From a checkpoint of a small transformer trained on Wikipedia.
Size: 10 layers, width 256, 2 heads of 128 (1 for keys and values), 8.45M parameters.
Architecture: RMSNorm before each block, rotary positions, tied embeddings.
Training: 537M tokens, 4094 steps.
MLP neurons of a small language model. Each row is named by its layer, matrix (gate and up: input weights) and neuron, and shows model dimensions 128-191. Each number is 200 + 30 x the weight over its row's rms, rounded and kept within 0 to 999. A neuron's up and down rows have the sign that makes its largest values positive.
A block is one neuron, or neurons of one layer that tend to fire together. After each block is what it responds to, as a language model described it from the Wikipedia text at the highest values.

L3.gate174,169,209,169,213,198,182,234,215,175,209,154,193,238,123,197,271,185,222,185,219,200,190,200,181,231,161,188,164,192,185,213,166,158,166,211,168,224,242,162,198,169,249,235,208,211,179,226,170,220,209,194,215,209,198,215,175,216,196,169,217,245,178,234,167
L3.up174,177,234,203,195,188,205,219,183,183,221,240,168,190,231,198,202,156,188,217,226,207,262,143,183,263,161,227,192,200,197,200,188,220,220,207,220,194,242,224,189,202,211,181,219,217,167,209,200,150,196,158,165,195,142,231,256,237,205,227,248,203,204,225,186
L3.gate385,214,253,223,195,219,172,227,165,246,191,215,230,235,267,166,252,223,190,267,175,169,182,129,266,230,214,201,213,182,206,168,185,241,188,189,207,187,235,274,216,214,190,179,199,245,238,221,181,246,207,161,206,209,243,227,169,201,195,206,167,149,191,195,188
L3.up385,194,151,205,215,182,215,194,237,181,247,209,153,191,153,160,223,231,217,164,181,156,133,218,192,251,232,217,191,211,169,194,183,255,221,197,208,172,181,201,227,168,166,177,190,254,212,195,238,212,193,178,210,215,222,192,202,220,179,207,211,228,177,202,142
L3.gate418,219,272,181,186,192,203,223,199,197,186,185,206,250,221,203,222,174,240,201,182,205,229,174,245,229,151,209,214,158,173,226,183,191,190,143,178,189,221,210,183,180,221,210,209,234,171,214,216,211,171,179,248,151,180,230,199,171,216,204,223,241,243,221,208
L3.up418,247,190,190,236,178,172,178,188,185,226,259,165,215,178,207,204,202,216,227,170,138,225,172,191,251,238,194,210,161,208,191,214,228,191,188,140,193,171,225,159,189,159,208,169,180,186,221,221,202,209,206,198,240,206,160,176,219,183,232,199,161,227,196,170
L3.gate597,230,193,209,220,182,202,212,199,137,219,215,174,211,234,205,186,230,196,172,215,162,201,127,210,179,215,217,204,261,185,195,152,151,228,184,202,146,239,209,161,148,185,205,200,185,165,169,213,181,228,173,205,185,168,276,237,268,197,176,177,250,179,194,260
L3.up597,181,216,179,263,224,210,218,189,194,205,219,186,197,171,166,185,176,142,187,182,202,162,164,193,143,237,214,159,240,222,238,178,178,242,213,200,155,174,219,176,193,209,201,154,209,285,193,184,235,227,162,203,194,187,174,203,223,198,237,268,212,204,191,209
Description: Institution-name "of" and subheadings

L7.gate470,153,158,170,200,167,197,164,248,183,212,293,229,174,197,230,207,195,241,206,179,202,216,133,212,214,245,163,190,257,156,229,169,161,168,181,247,215,184,198,203,202,223,199,223,196,179,205,231,192,201,247,237,197,219,170,200,222,175,220,167,198,168,178,204
L7.up470,185,168,190,207,171,177,184,176,224,201,221,221,228,207,204,233,220,203,194,191,224,225,147,229,235,172,184,164,187,161,184,233,225,236,232,157,238,177,165,209,203,199,176,168,178,219,245,166,175,175,196,198,145,211,140,266,187,196,195,196,206,194,173,208
L7.gate658,174,208,192,195,151,190,208,168,242,159,218,220,164,231,248,218,258,235,217,196,190,242,110,222,198,170,180,176,209,166,184,217,208,193,181,220,190,238,204,212,192,200,226,238,200,233,211,189,209,210,255,196,153,172,177,187,172,159,220,190,166,211,197,205
L7.up658,145,245,244,214,263,191,210,224,199,206,227,190,168,259,206,217,236,170,220,210,203,195,179,188,185,198,202,241,152,164,150,179,178,192,182,189,160,191,190,208,237,188,194,228,194,258,221,199,188,176,139,163,174,193,211,224,218,173,210,208,219,207,247,198
Description: Main verbs after subjects

L3.gate342,219,192,194,189,160,191,173,234,212,182,191,214,204,170,151,165,244,162,168,239,217,179,199,174,196,215,169,200,205,170,174,163,254,194,221,186,216,202,233,255,197,181,206,187,214,185,256,237,177,199,210,135,273,172,190,211,198,221,191,223,230,248,269,204
L3.up342,200,222,216,149,273,167,221,197,234,244,155,228,201,226,205,207,204,174,186,178,204,197,167,158,195,231,251,190,227,189,186,171,245,203,230,235,194,232,141,279,215,187,191,155,202,176,167,175,201,169,182,199,184,219,186,161,179,213,167,151,198,224,190,166
L3.gate414,219,190,241,182,248,197,200,209,244,219,160,178,175,217,249,176,216,163,168,199,193,201,245,171,138,196,181,222,207,147,189,196,275,179,157,179,181,173,186,218,202,196,206,216,207,230,204,201,286,216,190,263,204,173,199,180,203,216,229,187,249,232,163,160
L3.up414,171,189,210,114,173,146,179,251,190,236,190,211,202,187,201,256,234,156,178,218,183,240,200,204,139,198,210,176,218,181,185,165,187,171,244,168,134,203,202,177,216,166,173,255,191,201,175,160,226,168,199,148,210,192,216,193,192,210,218,193,235,218,186,215
L3.gate425,197,176,185,201,200,156,204,252,227,177,140,164,214,202,222,166,239,210,155,250,263,207,214,218,231,251,163,193,187,190,218,202,145,195,228,201,154,177,189,202,253,174,135,193,252,228,206,203,130,254,225,222,138,207,202,211,177,169,243,164,135,184,176,269
L3.up425,235,227,185,156,241,216,231,195,217,200,206,254,211,219,176,225,239,162,222,157,220,174,172,168,146,218,235,205,195,189,173,224,178,172,205,150,159,197,206,170,174,205,200,228,229,163,204,182,262,189,189,231,216,187,220,244,153,188,215,212,168,189,222,225
L3.gate560,201,171,250,178,188,176,260,237,228,233,151,186,210,216,234,188,158,208,192,198,197,261,201,249,175,170,173,216,163,134,168,189,202,143,206,161,217,213,209,231,270,223,163,229,232,216,218,209,158,150,212,290,181,167,200,226,235,179,214,206,212,214,181,190
L3.up560,180,200,218,160,215,172,201,220,216,215,177,214,227,216,242,192,214,243,174,208,139,222,197,221,144,234,221,228,246,152,189,175,229,216,191,164,175,211,158,224,209,235,179,241,217,217,128,202,182,193,189,204,217,176,189,184,200,211,252,206,208,186,201,172
Description: Verb endings, motion verbs

L7.gate119,213,259,195,158,230,203,218,194,185,180,174,198,225,163,218,149,192,230,159,190,207,163,194,167,196,215,180,202,212,192,235,241,214,195,205,186,212,189,221,237,206,202,205,165,246,262,150,211,231,184,209,229,168,143,241,226,211,186,200,221,191,183,174,198
L7.up119,144,179,196,175,161,159,230,210,175,187,136,170,167,194,187,228,243,213,193,197,209,218,213,206,200,156,239,156,179,251,161,210,197,169,145,144,248,210,150,201,155,208,161,239,237,199,177,194,194,155,205,206,203,208,200,201,148,201,206,215,202,254,239,198
L7.gate689,223,218,227,201,265,167,197,158,241,212,204,226,173,166,216,240,190,221,154,217,193,177,159,228,190,165,126,220,222,203,174,162,193,210,182,190,173,215,203,250,199,248,179,185,223,227,234,162,204,201,272,200,175,195,189,192,242,161,198,256,197,190,207,190
L7.up689,216,229,167,177,199,131,165,215,232,206,180,235,207,165,175,234,132,216,218,202,244,215,207,220,220,217,180,188,193,164,180,183,240,169,228,228,176,193,197,215,156,196,209,185,224,196,147,154,234,153,264,211,227,221,218,216,178,152,168,257,176,221,239,169
Description: Incomplete word fragments

L6.gate187,215,238,188,195,238,243,231,235,184,196,178,218,182,130,161,222,164,214,139,203,223,185,174,214,160,170,152,247,184,230,207,221,219,202,228,191,206,212,224,167,178,210,207,189,197,182,209,162,145,170,198,234,210,142,206,160,181,173,200,202,124,186,189,126
L6.up187,194,206,191,205,292,218,292,221,260,148,205,236,202,217,196,212,210,190,203,180,147,213,212,192,246,240,255,250,196,188,174,193,193,147,201,245,182,245,219,185,169,213,245,187,167,215,184,200,225,192,194,181,232,160,184,179,232,211,151,232,253,203,197,154
L6.gate235,175,188,243,143,168,205,156,207,231,196,185,215,162,162,124,212,198,223,193,238,173,244,149,196,250,198,200,189,195,238,230,188,212,214,204,242,173,129,213,245,149,168,245,176,181,123,160,172,194,224,187,218,198,248,176,203,229,195,216,207,212,192,195,222
L6.up235,164,243,190,210,244,206,163,205,202,176,266,193,243,251,187,255,224,206,207,185,190,222,228,227,218,212,217,241,185,231,221,222,176,183,206,198,209,206,216,163,208,196,182,194,258,262,208,212,219,172,225,145,233,203,215,227,150,173,239,230,200,156,192,206
L6.gate270,171,209,189,212,211,154,159,253,163,187,226,196,171,256,245,189,228,174,187,195,211,189,156,189,211,169,251,185,169,154,212,227,276,184,179,203,187,215,195,200,213,228,212,152,202,277,172,149,222,206,154,196,187,159,234,230,190,164,195,192,217,195,190,166
L6.up270,244,204,161,155,130,180,172,196,193,257,211,228,214,189,230,221,167,155,152,158,197,204,203,213,205,242,225,214,209,181,216,205,180,190,166,240,191,185,200,163,137,160,172,184,143,200,211,176,211,206,196,178,193,224,232,199,212,183,193,211,205,250,266,234
L6.gate411,160,183,190,171,146,132,179,227,179,142,233,163,135,160,168,181,231,236,178,230,207,279,228,196,197,229,193,228,179,209,197,212,233,190,173,209,171,240,177,219,197,212,169,177,201,206,157,175,257,201,166,177,277,147,190,231,180,187,239,208,210,213,204,215
L6.up411,163,129,238,239,171,214,150,185,183,190,202,183,221,203,219,229,155,208,203,281,189,219,163,211,218,156,205,211,189,202,188,201,215,166,217,254,169,203,201,170,202,200,195,143,269,214,245,221,165,190,161,211,179,197,175,200,181,147,194,206,214,183,249,175
L6.gate555,232,210,161,192,184,152,164,194,172,199,187,241,210,162,158,206,209,164,192,223,155,246,209,217,202,146,212,225,171,193,193,244,171,179,203,188,224,148,183,200,167,203,219,211,173,246,198,223,219,191,257,182,176,179,242,198,170,260,241,221,199,181,255,214
L6.up555,253,194,181,223,187,155,153,191,180,203,170,251,199,196,162,232,205,208,209,192,180,152,126,237,276,194,224,169,207,188,204,238,210,187,157,183,191,208,205,230,238,139,233,195,160,195,178,174,214,183,198,190,260,281,206,199,235,159,213,155,205,222,207,169
L6.gate619,188,206,231,171,257,217,143,199,179,165,157,189,176,153,163,250,239,230,230,204,213,187,155,212,244,178,205,203,190,171,194,225,168,170,254,206,209,225,268,204,248,201,193,219,224,185,224,195,253,192,198,198,237,200,134,186,198,227,191,202,199,211,217,166
L6.up619,194,215,187,169,230,111,192,209,208,226,255,228,199,212,214,198,213,243,131,220,201,236,242,174,200,190,194,174,195,237,203,196,256,172,140,237,184,200,209,158,205,209,182,189,194,213,206,209,191,228,190,164,231,190,211,142,239,241,202,257,226,228,268,200
L6.gate625,219,206,222,141,181,230,144,182,199,175,232,208,147,197,165,196,207,215,197,247,207,225,187,169,207,154,199,221,230,197,251,222,225,228,247,216,193,187,255,185,178,229,209,243,260,176,171,167,207,209,222,187,212,149,175,219,186,89,186,221,224,231,204,160
L6.up625,165,189,176,240,163,187,206,201,196,206,206,196,268,204,180,175,182,172,210,242,251,233,233,143,169,185,186,226,175,146,209,225,223,187,132,170,153,182,186,229,170,241,170,197,193,241,226,226,173,207,188,186,164,221,207,144,172,228,205,178,166,156,230,182
L6.gate664,251,107,207,188,243,164,208,236,249,209,208,217,199,169,183,213,169,219,223,158,203,189,197,219,228,154,192,171,168,206,205,194,200,207,210,193,166,243,208,246,205,205,221,162,239,236,231,186,141,236,246,198,201,178,220,208,220,214,144,188,202,210,221,161
L6.up664,190,203,178,175,252,157,222,216,196,231,152,213,163,221,181,144,216,209,211,190,201,219,176,205,152,176,240,205,218,194,159,221,203,201,212,204,208,226,166,222,217,187,231,186,193,193,195,190,201,241,180,162,196,121,164,162,230,168,191,182,193,183,220,149
Description: Table header cells

L6.gate47,169,235,277,240,177,150,200,192,227,250,221,200,241,212,205,201,243,183,175,148,188,199,217,181,207,176,257,168,200,180,194,173,144,186,221,216,196,212,175,208,218,203,237,155,191,174,164,223,162,166,146,247,200,199,163,188,213,173,243,211,194,205,199,174
L6.up47,185,276,183,226,213,156,243,217,160,156,213,202,178,190,212,209,125,128,237,229,229,237,200,236,181,224,223,196,172,170,215,239,158,193,226,193,222,255,183,162,209,155,155,184,210,234,226,180,238,143,208,214,187,206,227,191,210,234,189,231,210,153,193,186
L6.gate183,240,200,248,173,235,183,194,217,186,204,185,165,166,205,178,206,207,185,225,193,222,234,180,222,180,212,208,238,155,282,296,141,192,128,214,215,247,212,186,258,225,178,218,214,218,284,221,193,215,175,208,234,213,179,171,159,242,158,219,223,158,157,211,211
L6.up183,171,142,149,234,206,190,150,174,139,204,206,181,264,201,224,196,233,232,145,196,208,214,249,216,193,205,181,224,192,192,195,204,230,205,219,151,225,181,291,156,206,266,157,198,171,186,184,226,196,217,169,159,195,214,240,223,198,158,233,215,225,231,200,185
L6.gate184,190,270,142,220,214,170,217,212,194,204,168,204,210,190,164,152,160,160,143,216,203,222,256,206,211,163,166,206,134,187,218,247,223,221,167,175,238,167,260,223,199,204,227,178,199,209,228,176,221,183,213,215,152,218,190,201,219,228,308,174,217,189,200,160
L6.up184,193,186,208,213,234,189,149,217,170,175,156,163,172,142,194,183,197,198,166,152,214,239,214,254,214,173,213,179,203,239,252,136,154,204,192,202,245,200,197,213,203,209,196,251,139,169,184,167,230,234,192,185,210,210,186,177,217,206,232,185,245,208,180,214
L6.gate205,229,257,204,224,228,176,223,192,215,203,185,219,253,185,251,236,270,236,222,199,190,240,172,224,241,186,193,233,194,177,233,177,192,226,207,170,206,193,202,226,200,239,149,185,205,205,159,160,163,212,216,167,205,186,197,181,220,206,239,197,198,167,225,204
L6.up205,206,180,185,241,166,163,179,148,194,179,157,216,216,159,186,184,147,160,181,252,172,214,229,237,164,214,227,206,126,259,250,209,214,249,293,216,190,158,185,231,166,188,229,224,178,246,207,189,227,185,165,224,183,178,159,184,215,197,228,114,200,201,235,243
L6.gate256,208,214,192,176,208,190,219,224,174,225,195,184,235,265,174,178,249,179,183,201,231,176,161,214,154,165,255,222,232,161,218,179,168,160,237,253,171,158,170,233,202,235,187,183,194,173,243,223,155,157,162,187,216,228,188,182,223,154,270,169,207,191,194,234
L6.up256,245,207,181,265,188,228,132,161,210,229,206,220,214,180,165,142,208,170,189,217,175,252,206,190,167,213,193,186,106,200,240,168,202,301,181,201,216,156,181,217,219,208,157,224,228,204,216,182,186,243,218,163,184,241,200,233,204,223,203,166,150,187,192,156
L6.gate385,182,198,153,237,217,190,223,231,176,199,229,245,228,170,176,164,225,230,124,164,189,173,168,252,169,186,207,194,242,164,192,177,187,244,143,246,221,212,203,195,190,249,215,200,240,200,193,199,188,252,177,188,246,135,219,200,207,196,202,177,183,195,238,196
L6.up385,231,218,182,220,256,208,213,256,192,250,200,193,156,232,191,209,219,122,223,215,248,205,196,170,207,194,166,172,143,216,222,156,206,176,215,174,188,226,156,201,185,184,200,210,168,163,181,243,226,215,220,222,186,163,197,177,201,208,154,175,201,152,187,153
L6.gate500,182,167,206,193,201,222,210,243,159,182,216,263,187,153,152,172,183,182,128,165,189,206,153,198,145,189,210,197,148,130,180,197,175,250,192,160,257,232,157,172,235,183,192,261,217,172,172,255,196,224,180,222,212,174,197,202,241,206,219,178,236,160,222,207
L6.up500,200,214,179,204,207,237,210,184,173,158,177,237,180,184,215,170,161,176,161,208,223,258,216,158,215,214,221,204,142,194,232,184,237,170,192,125,166,192,174,193,190,183,222,231,235,160,159,197,230,243,147,218,210,207,244,185,210,205,153,136,163,175,236,198
L6.gate558,252,192,200,197,175,221,190,212,155,153,144,211,198,158,187,196,165,217,182,150,203,183,238,249,145,202,187,217,178,213,182,159,213,248,193,238,198,167,192,195,167,213,175,228,243,182,166,183,190,219,210,167,172,175,162,166,181,190,173,180,217,209,195,193
L6.up558,217,190,174,173,195,223,193,180,154,265,168,202,240,175,167,218,172,218,225,200,209,212,211,204,243,236,184,229,266,186,184,196,198,210,157,207,197,194,234,198,188,231,213,179,210,130,242,179,220,216,207,171,192,173,213,162,206,211,180,180,189,220,182,168
Description: Institutional name "of"

L6.gate5,188,227,221,129,233,188,207,216,183,202,147,213,190,185,195,200,191,197,153,176,164,189,202,279,167,147,207,183,283,137,192,216,225,237,149,192,187,201,208,227,226,178,159,183,171,197,194,223,218,183,208,200,208,166,179,214,172,205,211,189,179,164,209,222
L6.up5,198,168,174,234,200,190,219,198,234,254,194,205,190,215,185,250,175,176,219,213,230,136,192,196,169,188,188,165,244,171,212,190,194,202,251,192,167,283,199,236,176,201,223,257,216,241,253,248,162,157,171,166,187,207,183,163,180,201,183,168,151,190,207,209
L6.gate54,181,162,218,165,153,130,132,186,220,163,187,206,174,216,253,186,185,197,182,217,202,231,216,222,186,198,234,176,194,176,172,137,177,208,154,171,162,202,228,197,228,247,212,223,157,178,186,236,178,248,216,242,180,191,170,164,234,199,240,202,142,187,199,235
L6.up54,131,180,261,201,189,165,209,247,249,187,145,212,218,247,184,225,205,226,198,222,241,179,198,194,251,176,175,236,193,180,201,219,213,209,173,249,182,256,253,212,186,194,164,226,199,204,208,223,225,179,189,209,188,196,187,206,181,188,221,211,220,174,157,213
L6.gate294,213,211,252,194,157,201,220,199,203,205,262,169,171,186,213,160,177,218,230,208,213,163,142,227,200,136,200,157,245,181,201,185,221,250,191,185,165,182,191,231,163,203,175,228,221,197,175,199,186,219,236,244,197,221,144,206,174,204,142,211,148,160,198,209
L6.up294,184,183,215,193,201,208,247,156,238,204,226,261,215,235,222,209,199,220,177,244,159,193,226,242,189,184,171,225,190,186,185,148,259,198,163,182,168,198,235,200,230,231,181,168,202,225,215,230,208,172,155,179,192,150,206,166,201,179,226,188,241,214,226,227
L6.gate296,159,196,225,190,258,184,146,242,228,199,192,181,234,172,196,196,163,178,193,170,192,215,207,164,205,166,168,225,205,170,187,224,199,135,210,219,231,152,195,263,244,219,191,200,150,160,162,256,242,215,186,178,174,177,140,225,277,182,220,206,213,156,192,185
L6.up296,200,174,261,177,188,228,134,201,272,266,174,214,162,217,163,226,207,220,206,199,232,214,230,203,186,171,232,197,218,162,243,214,205,164,193,224,222,195,192,221,185,216,233,224,193,235,220,242,212,218,207,229,151,204,204,190,186,224,239,179,210,238,187,197
L6.gate438,256,187,204,201,200,169,141,206,217,209,124,203,176,164,198,183,211,177,194,169,234,192,193,154,149,182,140,210,194,174,208,204,177,209,215,221,169,179,221,198,203,176,207,255,210,150,179,186,139,192,186,204,186,261,213,267,219,198,219,127,188,204,216,257
L6.up438,219,259,206,175,181,187,163,241,236,196,198,208,209,188,269,247,183,153,194,199,206,210,165,190,153,210,195,198,197,177,230,192,242,221,203,173,223,211,201,189,212,238,178,181,166,196,165,217,201,198,215,173,161,210,199,140,208,219,163,219,214,145,173,224
L6.gate497,249,170,224,220,228,214,272,233,194,218,135,216,179,187,184,229,180,192,163,193,184,196,233,176,247,236,170,173,219,164,196,246,262,152,271,226,205,219,244,160,198,226,208,243,182,178,205,163,239,211,195,271,200,162,177,147,191,208,167,152,184,195,178,257
L6.up497,171,169,190,162,166,184,179,208,175,206,217,195,254,258,256,224,174,195,199,158,229,128,191,254,159,161,210,177,168,201,218,178,259,154,193,228,189,284,193,219,199,166,178,247,195,183,226,206,188,225,187,218,189,244,190,176,203,160,142,187,114,211,163,197
L6.gate526,155,252,238,205,249,203,138,204,197,164,195,177,254,243,210,227,257,202,226,176,263,218,226,224,191,226,182,215,209,149,217,146,215,199,226,156,194,241,221,216,239,220,178,174,232,223,257,202,208,220,191,199,172,218,179,216,221,228,199,174,186,197,172,196
L6.up526,181,227,202,179,190,238,199,219,204,230,205,194,193,177,196,202,246,151,227,163,185,237,178,266,208,188,185,260,239,201,195,186,242,216,221,210,213,223,226,152,217,216,178,185,240,167,216,224,229,162,221,187,223,175,197,207,168,186,200,184,175,218,209,218
L6.gate699,204,189,195,173,221,179,223,251,234,187,178,231,190,211,191,171,212,190,173,182,173,209,198,182,201,177,196,226,153,123,221,167,207,206,202,195,206,230,192,201,142,212,164,200,165,293,187,215,184,189,209,171,190,199,196,140,228,172,234,180,151,218,169,246
L6.up699,191,188,195,164,187,170,169,179,218,202,190,177,154,231,196,172,158,176,162,212,184,179,196,194,235,200,214,160,168,183,201,197,227,181,228,182,197,187,191,205,191,172,196,195,181,165,179,138,181,216,218,243,188,211,247,214,182,163,237,150,222,196,125,180
Description: Split verb completions